config.toml
d_model = 192
n_head = 3
activation = "tanh_gelu"
qk_norm = false
tie_embeddings = true
parallel_block = false
init = "normal"
init_std_o = 0.0
init_std_up = 0.0573
lr = 0.00193
grad_clip = 2.0
doc_mask = true
train_tokens = 448700000
MLP neurons of a small language model. Each row is named by its layer, matrix (up: input weights; down: output weights) and neuron, and shows model dimensions 0-191. Each number is 128 + 24 x the weight over its row's rms, rounded and kept within 0 to 255. Numbers have three digits each.
After each neuron's rows, "fires before" lists the tokens most often just after its 100 highest values on Wikipedia text that the model never trained on.

L23.up319:127091159090132118133143141113135126115135114105158169097119116107124107174079112178120170174129106149140131124155107122146106154132138106105160137121106114139139120180175149118105144089162105084096097102107098105129150108168191136162125108130058150127101129143117137135150165159100143150134117111125138108150139121159107121147124153175127116099127146109139149134149127131124150136144159124131130112135144128141151088137135145124119142141126110091103103154114163146162141188175124121129133085117140134140120109108073144123132156092097134138131074131128084123131165157078104134
L23.down319:127137137093154132112118121128084126135136121080089109135159110139108120102120151147153124136125084160168147157133142098105105138123150096135113110090140111096122101150122146099082107098123150157129137153136092131093176107160107111081159140186115125149145136119125069111129157137092116087154115103136127136193114147114122139107109149133157115105108175126094137141144153152164124131151131149178127093081110146119158139118166155140116129155063121140106137142141122136089106149125123168149090134098151131112139105136132109160111135105194138147144112120139150130172131103110150120
fires before: "0", "2", "6", "5", "4", "8"

L16.up535:181132085158141142116163080109140091097114120190131130091137119162139112155103147132134109124111149138176089124145138122082116114139150194172115131106167131111135120117118116118107159109144126151129108146140147142129109101158121152151117105119109158064126125136089126135109130138165117142132091167147112101159120152092110136157114141075134116057159138103137095185135117113136123119100184168130108103115119102154105117076126120117133133132126114121136111122094140160134143132127127113116134130121124159159113160094177085129118113136176121146132182127128113133140108131125140124
L16.down535:110115122120089137121124144123134132167132145142159132098114100171141096124126097106133150170142126151121150139132118157156123086163100147153113175103162149086106132074098092077125153126115108127137117090143102094119134141140168102130134094138106130154113130165111125077143115144102108136158148100088180160134125093119151126098099095137123134171120115138099117137175137104140118140114111139158113161130156177147119121150120141113099151111139134074125118097118116126140111120152204121125124102104119088143160106127107144139118139177119109154183174102126132117156131170145115118
fires before: "1", "2"

L12.up733:161122116113137119110099130188096192153150103125170115131099122129096144137126106135113124118131163104147142184140113146147179134165113132179117090160126104148112111149108139162109178135079134125143138141149146147137112138096113123098079132129111115114149113097133166126115080148098103149092159142117126102105166143128121109157129187156112128153092128111147152102110131103154106141132132128136124106099131137139133117157153129137110142149112165103101122122108116102130165127105074090151103152179070139095149121164148135142153119144068123138103124110112126148129140125131107166
L12.down733:152144079107105169127107154106151141113164166151105123120117118157181165100119121148106098127135098132180161132131154094134116111118111095105126147090144136119117110125131158154125170098118110147124059151114126130112141112154154119118151161147148141103153135152114156116118130131143144103115128095151152148087096153152117111100109164138134066080147141031119111132119133122123135169151160117113131096143130121151111114117116142132156131090104101102132159164109142139091110117117133129146152089114127180075109143154111153145107147133118151116112126097142122169115123115122155142
fires before: "==\n", " as", " a", " on", " in", "==\n\n"

L16.up397:123144099144152131112124054138171130169091129171137112115166121107161132123162151088124123118078116140117099101138128128130170124155127125175140145155159136101145076103161142132136150137131115123114147169182121094131153113155143125115107169124093150154132150162110133157101097122126120150110142151069129092116166119149127146163165111106115126101127136082129081149147153110117090139140134125142117120114105098167125117098150152150117173130097129119091122125107102149123103177116105177119137107142155172107172117117163119142135113111095127164100133117137111147114097136114101120
L16.down397:080130103155123097185194155132094157111153135098117156105128119116135097116117124113113136100079112125143089174125130084117132165129087107143102119125165152056162123138142143132176139110138145134102134126118090122135121132128141105140130121125099150136119157107103125144141156155127112148127139073119127136105165093160135110101106116189120145174138144124114101111149126146115161113090141090099157143103115111144144119135077193092144111161100123139119148193130119116158124126131154158105130105120160140131121120118137135154126135128144107116154144088088141131156131136163136154
fires before: "1", "2", "ect", "ut", "ir"

L23.up169:127134092132150191134147099123137121124101119125108151120128111102151122103107079122142102144139128113165115087121163139114099140102193135125129110150130092158106125103180136145173114115089153085137119111136155146137147128156141103175125113155130152127100147157148112126156173118109130156153150120093113146090160125080141127112122145063113136160144085149136140151139102107111102115131179139111137142106090179138143113086144148132097173174092138096131125131132126150125141134104140129158089116117152140129200123085154136166096120135140134121141143134152112108130124094133108112
L23.down169:147128071109137139141140112173172137123118162157129146121119156090162157171169099172149119129120070142143134090143146089100125139106165099121107155115143143166086111105124169135135105128073150159132116134116155133147106091161128101122114113116125109119169179142133093095119107116145112069114171167150107128108123148118118147118141124158109100159152125139142123144106146146095145099120149137082092113093101134106140100162114135134113104117161160145135129114126147143149134104122159189146134111113121122090109101136117149141100091177136116123119125141154112094109152111162119115
fires before: "5", "4", "3", "6"

L13.up583:138125131126152123127129092132139167149175162113125146078097117139142147139143146094086098109125166154153111084109131092147123161123125149107110125136093145158132098104096105157137154122078148155126160169091164090143126124097050161142143120135129123145186147110096113136138112106161146099113132146139124126124087153116095155147164168130106117115133088102145110113116116130128139120149142114103119123120102121140121118096129147135113136125076153102132135096152126160134167134122153106123146143106108145152181140136132086136129131097156147203105114122190116106122144139110116100
L13.down583:163121086104146141161099108149102102124154157115121165150080162167150125116128134132133078145139078094131064096128127161127156085179088091135118175074097150153120069139126136095152147135115101167067145142144137091166153122136099131115099117141134129127131121140121117116147095120134172126124147119120091146115093120128117191104147177152101128137162145078150119144122132167137164140113103111139133125125116051130124114169115157136115129111148134123156117116167131140120127149159118125131124111114122160159130135136122135129123101124125118167122125148110120116122134141122137134
fires before: ",", ".", " States", "\n", "\n\n", ".\n\n"

L17.up331:136125169114139124093153125121110151124155152151130136083113154119131156161133122120188090085098161141126121105139126113076211144093126150110125132132132139128114134101130170127153163112147113157147111148161139125144135111119125126148143158105134120137125112125121147136121118146098103138138096151116120085116100167155094127166125144117115092152104112102118131131091125171107133142095102106136104114105095082089118115182117167139095140172117113132129127131140118144115149146108139122165144146147102169096073110108111145117172074118087095140148134160170181140135126094112116104
L17.down331:136122173162127131141128135138143137086149127155123141132156139118121139142134145134144128133159120101132166158098103083121138100157137141119158123119105151116124176103131168096112121121143155107143120126135158174113147150157138145110141155111092127101139096144062138141141091133109116151133102123145123120161174128089124096102126114104133113123153143166064084133073117152164153119104160110111169109100106118147144133126093119112154140089113138054136132146138123107054134123141092116121168110143099143119119117154116152131100150160119126123079121101110141159134179180145117128
fires before: "==\n", " life", " and", "==\n\n", " ==\n"

L23.up16:151106133074163129110106086103165136131147130143137124129138149121129129113124177172142104109123152108125094111149165110070146154089117139120056159100149096128088147128091140165155149157106156113100112138096105111172127119137110195119128111114113090100141107146090134117132108133156110152095108142137123139141180128095156141150087102127091131083128158144134119156133107168129141143134143113127146115103135135149113136117126125107127144156104098114151134097141122147133126101109121130095124165175087151167094185122137131117158132116156157183140104128146134099117132131126127089
L23.down16:120119095166099139152123152154134135068124157088131165139167139093164137088172089152124110125137180120108098121151112136130146137137144129145141129089135142129121099207138140125115170098159112121102131143135144097109104141166155135110128190164161136132105124114143113107124088096121132114171113103122089093143164145119116126071112131121160091121128169132150140122108104134126142116122104121126157137140104098139117160130136170126157098127107122108164121157131114118086125100113120125093163127091139158104088131129134106134167105107106136116153133125155124078136124143096116185
fires before: "1", "2", "9", "5"

L19.up100:141127138124153108111171119109143162129165122143123126156091143160127141118116138117135059104134134111095160123182124081127148098119142121101127136151133099126083112136146098162125159108136086143122099134117140119165105109146111127133130123136134074148119140138153092134139091163101103142111099154167062104114119134097115092170132141154120135092112129109129148144143123128151120164129111122133116098129123102110150147136141123180123153181147132082091115108131115138111209141150135141174127150143106183136104174121168152130146119115137140159153106174131146147090154135113117155
L19.down100:101107149145166093098136119151128095129153122159148081169147096110131123149097146183129089159136119163121115138078135098092091128118144102106138108156083096120093199108150147080090069169134125101112171117106152147121156155127139155133138114101142135140133135122134161116068118095136126167162146134108151136105110114133129138144143141125083116120120140127149125116111145133094130129111112133093155140148107149148095136117157148152131136092123135162085129121124112103136117123125155144121168142136109182138145112127087150080151164114136140130087129134127100116141177162124115123
fires before: "==\n", " ==\n", "==\n\n", " ===\n\n", " ==\n\n", " also"

L5.up365:175139137113155130132137106068124112157074102135133143111139128142119161113118130167130121150108136128117055147147146082160133082192165126099152100113124159155120126169139131111127155081124125158151138170109156139096169131123140106152160105147122116138122142072137125096108096149108111130152079136116113157153102126115110129135158142147115101112125131110131157096127139095146097132105163125157091153131098104126126144114108151124121130134130110093130142194129105096115120150139147155131074143128128107140093129099086130129154129136097150141189124131113142154124096097107091145
L5.down365:133145130125153164146143067123100148140158138114160138160143131110133094146162086152108129158130113123155096125118140125102124158143085105120135107134089134102169122180137146125138120115155133121110167123041134168073132109136122087122119120121129156159137139124153116126126117114143119122188137106149075075166137179117135101103157096117149130105142112104106090140157127100160128130125140093166108125131108155123132117133132078163156091106090061137139166121166131115106117115146143136154086107106131147134158128138129118128156135126114117098142148115146158146125092146141134112
fires before: "0", "1", "6", "7", "9", "2"

L19.up398:153119141125134113137133133099093111130141122157140148091155128096112087130142135134122134143119120171112122104172113084163184115122127143132103181128136120173191097080159145133133171139125128141074126099130164103169124117130119186151155148156108145127096108069138147105159139125134110122170129115133080169123135102171134118170161147153141127096103143132129138123139094128130132132103107102120089134093118131115184071117118184125104125119144124116131144134139121154133180158099123148115142096151149109152102145093145162126127140125116160117130110133150106165110155131142122138
L19.down398:126136144129152127089127088110110111141100176073118127148129090100160126102137120135157158115108114115140150136123162093090117135140142125151134105122111139112163170109123126147128148105109109138141119135125095153109129149146169101126134129163088141131137167075117102102110142114105151151130078125144106106134105119155146144096131130113154148138170140101117132151135155120142137097140173143149131132207086099102107132151089088114188151123135149163109124145138130105110114140162108194114153089089144123105126090154121163147148138122147120097101172083118143109112103142172141128
fires before: "1", "2", "0", " |", "3", "4"

L19.up518:101104116133089102126151124121169110115136091144140152124159149138105142132109130137136150144111141136123120139127189130147122100147142078127158129118159107156121096134112167140116174088128118172108135153146113142121136075134119126155140113134110157167083093111116141116140115154136110104076135141152097135137091122102122084166168123136137131154138139123109130104150087166125157148094129045102085139164162131085111149127122161085130132137154101157131123175147077120117118147138126098162159116158141095094114133090121105137141132125133117167159107102121112154120121096098095106
L19.down518:119124134139100124147118106110145088136118110187129139127159159157114149121112112149148118143140121137113105112157132130146123086130100126134136138125138098150153103140165147131126139140153145123081127104131142120093151108129136121116127132112145147136124152131111130115153103142096126102094152159117132125145122125128118127114126111134123119161155125104122144155110096130114119134088149122130151155255138134030143128121127125041140097129181105140152080137131109146126118149141116105123137126155136144109152089134109120132117137153110105184137137109104095122135139123119067100
fires before: "==", "In", "===", "The", "K"

L13.up478:145115107144112114145133104101102133135123102112155121130140155144131115143113154158154091123082122127125095087105164141108163092092171114059135150122118113121121127077115162121133102130108133151153113220129146175122145115137158113099157081158167111139116135099129134122111103158133109111153154124112147129136124143112134121118092127119151153139144123143097149137122096111129115144091134141134095125122119115157110139117146151124155136126080105157114122176152103123137194108109071077150148127102128125097096152154144141158150116147152177144141123171125134136120147101132073156
L13.down478:129149157137125113108099130149171117138138126177118128090084110161116130064099115160144172112130153120092162146132094105131095147119197149121127136123104111099117121099127103163121107113139159140089146130136162110121143168143098141129103114079117168104125138159130106105160101052107128117098120148137116167108139106149116131152138179118127110101132115111136131079152136171136142146132136113163148181143083120092093112154144116105127120142138164107098168125116113169114128151097159131128140156126092186146099162132150160117143147115126138136125111125113126128116133141111103111
fires before: " |", "0", ":", "9", "1"

L17.up321:111077182147141105136141109141129160150085158155137145145103117108132126109073136130109097147119081192133134114156135182089143118122084092135133120143147131143102125131140142100123155053077122142064145153165101145146159144135142138165126127144124133107093117128111140129162136155127094151095136153140145106131099146127090134152129116118136073111105145136126178123139102094166108152091139099098119130114125123130102090131115133130129129152154131138136152093121105117122135116143136098087168143171100110095158144163136118158121085119116160111153130109126156127137145097115143141
L17.down321:137116146140162115167129146144136086120139123153077151140126162154161155078153121104140151146167105135108151155135091151094121124101111118124137106141143136133125107150137142118120102152159141138115108075113120099139145150195123123131102123155150133101141118122152128093160115151177161152126078140139100132127125123131106147116140144088113138168162139110148121151059093109097113097114143117088155135112135083107116124121124131102149153118173132128177100104129133090155094150136128119037127124123094142124139108136117181108135117135175149137147129143165110151138127115115130087
fires before: "|", "|---|---|---|---"

L5.up475:131137124114149156122103135143123114122127110148170155114105115151144120132142164122144146137106149107177148100120154135156137164108112169088044118127140150124064119111124190116125161095172096142134095127123149120120141117152126129062140121126137174134091189163127116129144101133131144126154101120142110106181145114127134107123132138108148138127106138104112108145145121072141119147120133156124118116106118096115095076140115151136106103125055175121114141103163082128163101134144137111193143118119117137166130166127136143118139150131132140111137098136130133101125115142106100098
L5.down475:104127166161097114082140139127103107128098143134101105129120139122175097101124140120153132120128115143086086145121125144100151132146132133113164126099131087090208142147140068120132091141149154096136134149116103115098106142112151136171113142116114122144169091103137141148109108129144100120137107123112146165110123147115118136140083160128155114138171128134116131142095165155105138109130098067158113121169132145128143127155162123161102161123159093137119137103117196120121107099127119096080135158094128132180135079132168123112113107156115118102135142166138141145139141094137167140
fires before: "1", "2", " |", "3", "5", "4"

L19.up767:123110115095115130120151098143170101129132084139150138113138152133109145159135103140138172153104138113150134132102155142087117104098138124131131185126175093123091121141169146150140167099142109143092112136158114135138116094150121082131134119136148149100080120097105147142156093148133095101080164127171132150166104123133131094149144100129098114152119131151143142114169104155112141165094141092117087108179138144101150123128105169090090128126146126143120122155128099154145076162134137102124146122157108129129171125121126128126133129098126104161181070104112134147122137141134065117
L19.down767:110110127136091149145122106124146123130156099137127127094139158118122127160101101134124122133121132119109117153139142117154128101137109137113124148147127100129120117126136121103120110132137149131103128135122116104137149117151134138123124154115123126129121136105161145116115109132115109092106159159130148120125120125101123133118157151152135110125167158148124134147130156128143133128081121092122134136255097156067147125090120122047156064139179122144105114123121151159162118148135156097146103113139127116151138114141101147126129127127139134163131123126124126106104122143137044124
fires before: "==", "===", "The", "In", "-"

L5.up57:096138069112167087114162105114148131144138167167108102116137124133143147102142135128109090132122119167145137127141176118147155139130127116161152129125141137164092093145144113112141108113129119148113125171148152150129154113106118120117102174112082088112144138062131175098115114109117093170083147143137128101108124162148098097139160129143114114143147182089109160116116098117109096151117165140103081137124112077154059109136120146114152103126100124125144143162115079153100113135092110141122149138125116133128118134131160175144158129131142134103167154129137102167106127112114128123
L5.down57:169114126086104140137112152127120135133160128124140133070091142133115158113112125119110144150119153124127130144117098066145100163115091153125126085074068135157121138159153105119201102107114130173164119122137131118164142119095106152133137136112115124147172158129135124093131159101137159128174166119111147133121164138114108109168171128126134136134129106131119123116153126139121105127097155148131082124102140166158145095101117127083134125117130125124133142139144140109095153141095158116111097125121085142167158107112096090149128135153124112099179126131205133133120103160149089112
fires before: "1", "2", "0", "3"

L16.up483:148132114137104140119125120151077107161118107161133123135132142138084133145080152139106082156142145094091103156174125115138164072108150110124127093119155119107133161153113148137145134144141139144137122150079107128130139135131106148128132129101119140135135140126165139107109118162129092182121130132136097158188151117113123094140090117123078111143173129122106174149100117167138120159145116135165137125127143094131142151173144092160133116131135123074084070121110099111127147154135122109115124164129130160152146122113097153143145115163120067143150108146117077118149141153065122136
L16.down483:130118149146133155165160095113183121132146155101101160125085131127123172105152141121117119130112126122162120124161139109105128125178144158149131110082134138156103116113138096092117146097193111110128144126123141125138098107159123157091160157148151136138110106143106122136102100124135142125125133127123121104107121092146146148112133161139109135194098125148148111102163177090162137097117112108151146116144133182114109112114131103136146078090166086116125114105138117095130144121093172131134110127150112156142104156169114130114092093127113157135154180086148123151095105139085077129
fires before: ",", ".", " in", " and"

L17.up0:115110160123140141124120101156088161129144101106138145107124151126121139135085185131121157159119096150120080081140143113117147146130166129128094091162156102137154111089106127142102152117136118136133137118086129127125101116140105150141133150141128150117084144121152140172125122139110120137038142139157096104134084140163105159102093105137118100161140162123119145101116133111137154176170166126129129130120161093161169090135103124168147129142148128083144115109112087101133120168124138109133146113104106142123091153121165072142114099111139146143144125162077118143100148121095121142
L17.down0:166138118120120134153147147132140090117108129145148134110096123162072158146147108129100078135097115138143155114125180119122151132172093165125082136155132144163094123153139136130122152104119110129127111117131088149148099142114115103132114104134140151121146073170101116170112167169116107118123147153128109094136140084159112133128161143142113129105132108090137149114176147117125118138148128105156132118172094122123119142122085111075136087115180151123109167136080113123137158211139133109090137147118129135119116126132128133116166096163094097128094098155089131124149125111163144139
fires before: ",", " of", ".", " and", " to", ".\n\n"

L17.up662:137108094151121126102147039120178137130087128124145130122137094097098178127131096095141095157123178112159119139126139119150136134110131129076138131165132113144101112145169118124159150131145116157145112178127132134138128103153164138113159095109106170140173107119118148138125157133111123159088135137099151154151128167125149149126139099116060126098104141134116152134191162075138093142099107102112096102121128144146127124129137143140133122138116141139137129131113146164119152140131156158092138120130098146184149141101131107152137104128125123169114086144119176103157116121121104167
L17.down662:159134165145133151112130101142110167102152127089101124122133137122105109113117155139199141166148120119153111130151131100096122144082103146120102163154099115123148095144168097145168129128132130102145123155161128136169152128097108115102135115158135101085097126122089103145075128115129132172130131105145131110156130141120100182114085126165098084092136131145137110150165126115156130138115153103146103095086139116159150142170063123140130164113120103133116115137135109136144157115150144123151129159132142196137129144135142170143134062114105112132128130117090120100097144115087129125
fires before: " ", "1", "2", "9", "0", " |"

L23.up672:152124130140140159154129086110110109129123098093119139109101161102111178182124085128160106122158129166142081103099119165175116111157146114154106120156114134140128149133125132108114131120116122148108121163157137091115127117138116122137165115142134154155114139155098193148094158130115083108106136149131128130132121142117075145181119108119132138120143101153133106149124080091131093127099101115125075085099083127151086100150080127125113136168117157155141114136093136158123144104169084122134145156124137164151123160143134141131161106111095126152107124130156150117176160108130124093
L23.down672:121163165115140139140135168115127151150138100166096084096116144105109163068111148119135115138165093156145120143132096120158139144124116159116137170105116138104112128090169064140122137138130120121082111120112127106126129153154129115150198111120130138131085126145133123127122105130145111130118144135070128140150104131101151117110148138133111158089114144149150151088110106139135095100132133125168154135091112141179143145171141131092116204137071174104148098149133134083141142128086129120130139179151099133134166148124151128119122119120119121129092110093146140116098162123149109116
fires before: " ", "s", " the", "0"

L5.up379:067114141113135145132124102100097100128105128113132111098129136162125140113077159167145087156112129127096091158146151138123093108113121103141141096151150146154125115136163122158163146107101129133142141178130074134139150115149098124151161108106132129122147118148105101078185145172124127130177121116111123124142169173094110096131172109215126122137130140123126167133163138156103132163112117122187091114124128135143156153116105163133128131122142187115131119151124115124110135121123102104162147115160151121100091134129110136136128135109080126116099140115135131112146134082134100160
L5.down379:080115162109170113119135127145135097177147157102158106134149166098112161117106141118153122117124140207115058131162112126129139073087118150110107101134117093108130149144168123126138087163107134113078126156126091153124139110130096134138119107159141164106172124106089144122135114138118129163142100127090145110165151143121123081124163138106122127143156166142174169118158108129129108121123159160140117149120151188154135137121090114121134155149150122143151105124114120140114105144137110098112124119100151124142140123116087120146125116082117169098156123110106093091130139140106162117
fires before: "==", "===", "=", "|", "}", "-"

L19.up16:166130110130118104125150119128135130108131114125109144099122135078144172144119124104165080119147140104144114083149130144095118141134133147139077141149141060143140162175118130101148156107168114117154098184126148123135119117118115128177084115094119110139124131134087137164142100139177146157105145172176109136128124100115125103138101097115118097097117169119123142109157144094104121134109145118159115138123167084130103112121156151162150146145078137144155120153097102180099131074156122098107174082128121161118132110153098129135132127143142164132147114154126146146155121157115152132
L19.down16:159108087090154201145119147120131166134145135139119125135112118142109103125155113179126159106130126146120128120101135141100127145140105110145083142149129146168125143151119113128148152101132090066132138097159137125144138139150128101156088126094129149112120131168117158105125069146187117106116109122129123088142178092144130183092127110112136142104135119161169120172128135176136115112139134061133115131091132134099145152157113137153132104111114092105142132089141105145098126136123110149160101143127112177151124121133135090131151112104119133129137140087118139080149158149081159110
fires before: "1", "4", "0", "7", "9", "–"

L7.up401:075071147154152133117115138133147130148119137108138124142127141144125146129111169154129080164131130164094078113135126131137141097093144079133146087137154135172120130140139160166129164090097106161090103124086095149135146114169122137134151105128147125099103125152153132140152101155160093148104126123166143106161147171142108100106167092136105077171132097172119132066082086141090141150091132105130126120133128062124148151135083129130123118140129112111157128156138109150128116134155116090138145111124119120148133123129096145123111105120107173112142134137121097131129118094099114131
L7.down401:125135138120142139112143108060118115148161150150179124143133130113101147111141097126158107132125138086141165112146151126140131112142114133116124106118149115156103097143118149099146110155124124081144123130122126193096137117097122134126155091124147072126129160109165128175077110143105117127128172128144149111106097137103131059117105134166111177162142107148173092129113123122127120100130152089174138128117128145112167135133135139174177101097125148124151128117158128156113117099077132151114111156154127126137147100126103126137105130104165120112193121140103175117118105089144132089
fires before: "==", "===", "In", "The", "A"

L15.up312:143051170136125094131170101157123108150053112126094147149123108134147125131068129155080126164112136149159120102118120159146152117141131068107134102136126094150141158079115163141105152093125139126084111140155104114125164106148121149143108107155118135121096142143100142103155110167133111169130136144119151095134107162102127135189154133111104130098143149135123148113113106110144137147080124131118163135110138126110080116118131134148119139115119133120134127129094097107131161158151106077075161141162094127112136136155149143141145106110103128158110143101122115094154132161125104138
L15.down312:156121135132135106132129177137128116135133146129109153095105128189130113180101099133154126118145090116137156138104114133169102139112110131132151081189135141152134142153145154117143138120145129123136148089126122139110154116184127117150117133155129146096137137115150134061138142127108113175143120170104123122091125129117096142134145136116087107134141139134109124179113098113115125099137146137086115116171067094113166109137112131102123123125136158136145121120126140105147090148110134146072100108114092140125102127160066095165108099119182108163137145100170118145147150130164092077
fires before: "|", "-", "|---|---|---|---"

L13.up375:131128128114102130146145102110095132161134101143146126116125155130110136125119145138080099164152119115103084135118152129158170095129160101124107120122097137168108089147064143137170138139145141107120122133074136133150103142130162145149142129101149130118094110134150108104122106160121118162103147144153105144179125085140139151124121128176101133146182101167091167090106094133155147133137118138149102125151133092133115123170116133144069112124155170113133091093116079131130150171172143125128132110162154136114175134147122145146144116106096094121164107178110122122141159141101138170
L13.down375:167099120131142100150152135096117115121141146134141161105150078146109125131172124150150100133135107122136163106121122118099118170185131158154144150092130138147117117103115095122156116115162119123130081137123146113104135123147134141075120141160140094128115123076115103158131134139090111050153118113125133155090140123143097151122149113112112095138121142091116122127113153107140148102132165096150131136145119152098141110167144152132113111112125106141199124159121137155117178115168126093104176129085106166159064150106146145124134139134168152136143136142118104108114076128084128122
fires before: ",", ".", " and", " of", ".\n\n"

L5.up725:095090130118146112103150110129148093141111125115140131151164145155087142117139128125158100151098109130142105113146145146126120105108144130145106120109168115160144122140131147134156129082116141169103134126143114147110109119138122110157106131148180113138109119147151086111175102179180090162124114128134157152138125147152122128112142059163127091117164131109112190113141106160085154148084116136196083081148123076149140147118080143149142115142135126128173129138125127131122133166126133083155108112136094107095118160163113117137131088114120129138149145106102082140135128099106129154
L5.down725:082097150156153117128144110106150105134163118155147078129124134155133161123129151133114127156168114116079130115126174135129121133151145145090120119108144160138103143136100145147129172129121113096141109152143140118125123101140158100107080087128186125120097160095128145144119108144116108094101180149134136100123132127134120097110141139146105167130143148143174129133104113135112136114079134107138183140148111153113146128100079132115169136096165113138146128143137121159076071121196154111167123125131128115162136111136068114115106128125116143143160137105105114146119080102142073112
fires before: "==", "In", "===", "The"

L15.up458:168110144139161068141164055149143128093132109121146123136103094144124118148133127113123087135127140116129121056123091130148169129090120144123136170143140113130126117139128147161125146119132138147155116161140129117144123123176132131120163125119165132130130120123090154196145131115137134148145133123112127121119135129108159131159105150170110124102084128093105142123115104111106083068126139086143103169102105134130143100157160144137127119144102140119142134134160099139119171140107149115105084112162065135166132142132113095148173108110136171171132140111139139081128156077124108132
L15.down458:121161073108138129138069152103100117078172146140144134133120131104143061173096135122141141162136157115121167107110154155083155157160091099106133113103152092114148139109100149096161145137161098125135105109138147132097132135147129120110145156148125143116154165123117183119101157097121142138165129131117174122114132111135170128121123119113133133132107128116111098152152141126116180094102168116113105152114137147129130126116134116192102117114139138129137133110105121045111103155139142138151129134141110149154148105091130134109179156147153135080123149127104133110107094095102142128
fires before: "1", "-", "′", "9", "5"

L23.up521:118200133116140136149154117191104134135133119106132147125121143135144151124094136136161113125122154132094102137124108119115129137081089104089178102139184154120095121118159118137138100132099119090092149109138148085134155125137138149157130113130107172137153129130142113108133151146150141160150112132097130135138122161081106137142120129111124103129134126118110104129134176130137138101116110154143124109111084153188148115137106149132130110160087127084070103136144139129143121098121121120164114123173207129168153090082091152135081120111141145147099152152154154133127115090131105148
L23.down521:177101120152156098099148131090172143106110117116104136120159105174122105146146126153107149125137133111113097154154119133156137157137120108149112101128123157117112117109158107130144135114152158161157140061146116114139101154119099183110138120128121098125133147135105158104148132116104089146119128125172134077079165134148153132157118106090112105184122168145114147154132089084178127154146141132133107128092108120097148178104130159111124080113085061130130114133120125115093115130146128116123165113118123111117115154141106112152117110188163125141153160140107101102119145141100115142
fires before: "4", "3", "2", "5", " ", " were"

L5.up342:152122079155147142118157128087124088128154124170062142116127102105114164134093114128101148117120128134119123105166155123166163165142133158158131120128172131157138100144125142106117113098121141117103130095099160155117131106131118128148106111139090140092107104122080127118120113133135119153087089149123080099133152088149135093104153117153123149127169117132102135125163118109128146146141162114150133101128165064146097150115095136113106136139128170120129113161113118167155096140142155141106144124121117148156106143151090088148095120128127109142163101153134078185171143105076125129
L5.down342:118162140117166112101147117114138125150144134160119170116146119138116144093166154139111123115137089150106140123095141093085131169161088138153144122149106115119123132126111131137160091136122157115144125127143132137122108170093117138164137148151143097118139140111126146101092153138132146130171143086083121134130160133135126144133118055154186170131143095163158126120130144099088133176140108146158097123083139135125120116126122082090142127119119153104130149143162088158128154131158150116103109096098131102148115144115111123105120142185071128129150110067127064104150117110155152112
fires before: "1", "2"

L5.up731:181121152129160160130135111113153105131096065171122118089131106137159099132130147163126152166099166120119109123131161114161154135093128134205081119164185147172090111153133140097152167107141130096099151129094139088134100100161114140097138118131152112159113110131129121111130128138126118114144119139163113111127140109109103103177162171140125163111125098105131139087154136111119086117137144104119146082116111125152136131134140178124154099118084146090102121143143083157148127132157113139125150124146122140124061144104097153129099150122142105132129102129127128112127137118118103148
L5.down731:127100119113089138125129088126076166162151119093138160131142172115109111108110154135148138109134110132088100070133095103162082106185182129133127104070110134144116089157120111119146122141144138083069120146111132130143123139108115075107136142157151143107110075108173090126096142094124105145155152137135118145144128109124132130155127151135138147125167113100161175159096162141140134121121126120148104158141131136096123102120157087134146136125136113154072169145148150119123117075119152125148170118182128114157135113166126139159140131152134137138152128146123135132139141113129105124
fires before: "1", "2", "3", "4"

L5.up296:123116133139154130144149117130118100118158071142174131089145094114132093155133134171115103146080134147108138116115190121142132109130136147139093128102157129196090121131160170104100144123118151115093117158143188110145126083158134133105115130146175138152113163127145119128138118123153133135164113151114122117127128146147094086165140116115144142070146160111139159135129113071135100133129147146091133095115094074129105149143149163165104100105074162122113099145159072134135125142148123115146131125150122128140087162124156109130151136124136093138128118117129091127162154136103142138
L5.down296:110152149168129098112071145133136134123131131170131134110121141138160122156111152133125128151133125108092139127110169126106126112108156103130108127125135119160141142123114130106165118126161128128130159105165163129091131094134123101128114125134155140141092130107122131080128102105156129082128161174144121126083117115151112117135124131163086158085130125144115132147135160139130163119100129113114139156209106127095136102159128100064139122087102113151124140121130109080091089125157181120179123129180116104155174130170095088126103113167110139126134119140160151162102096100147099136
fires before: "1", "2", "3", "6", "aged", "9"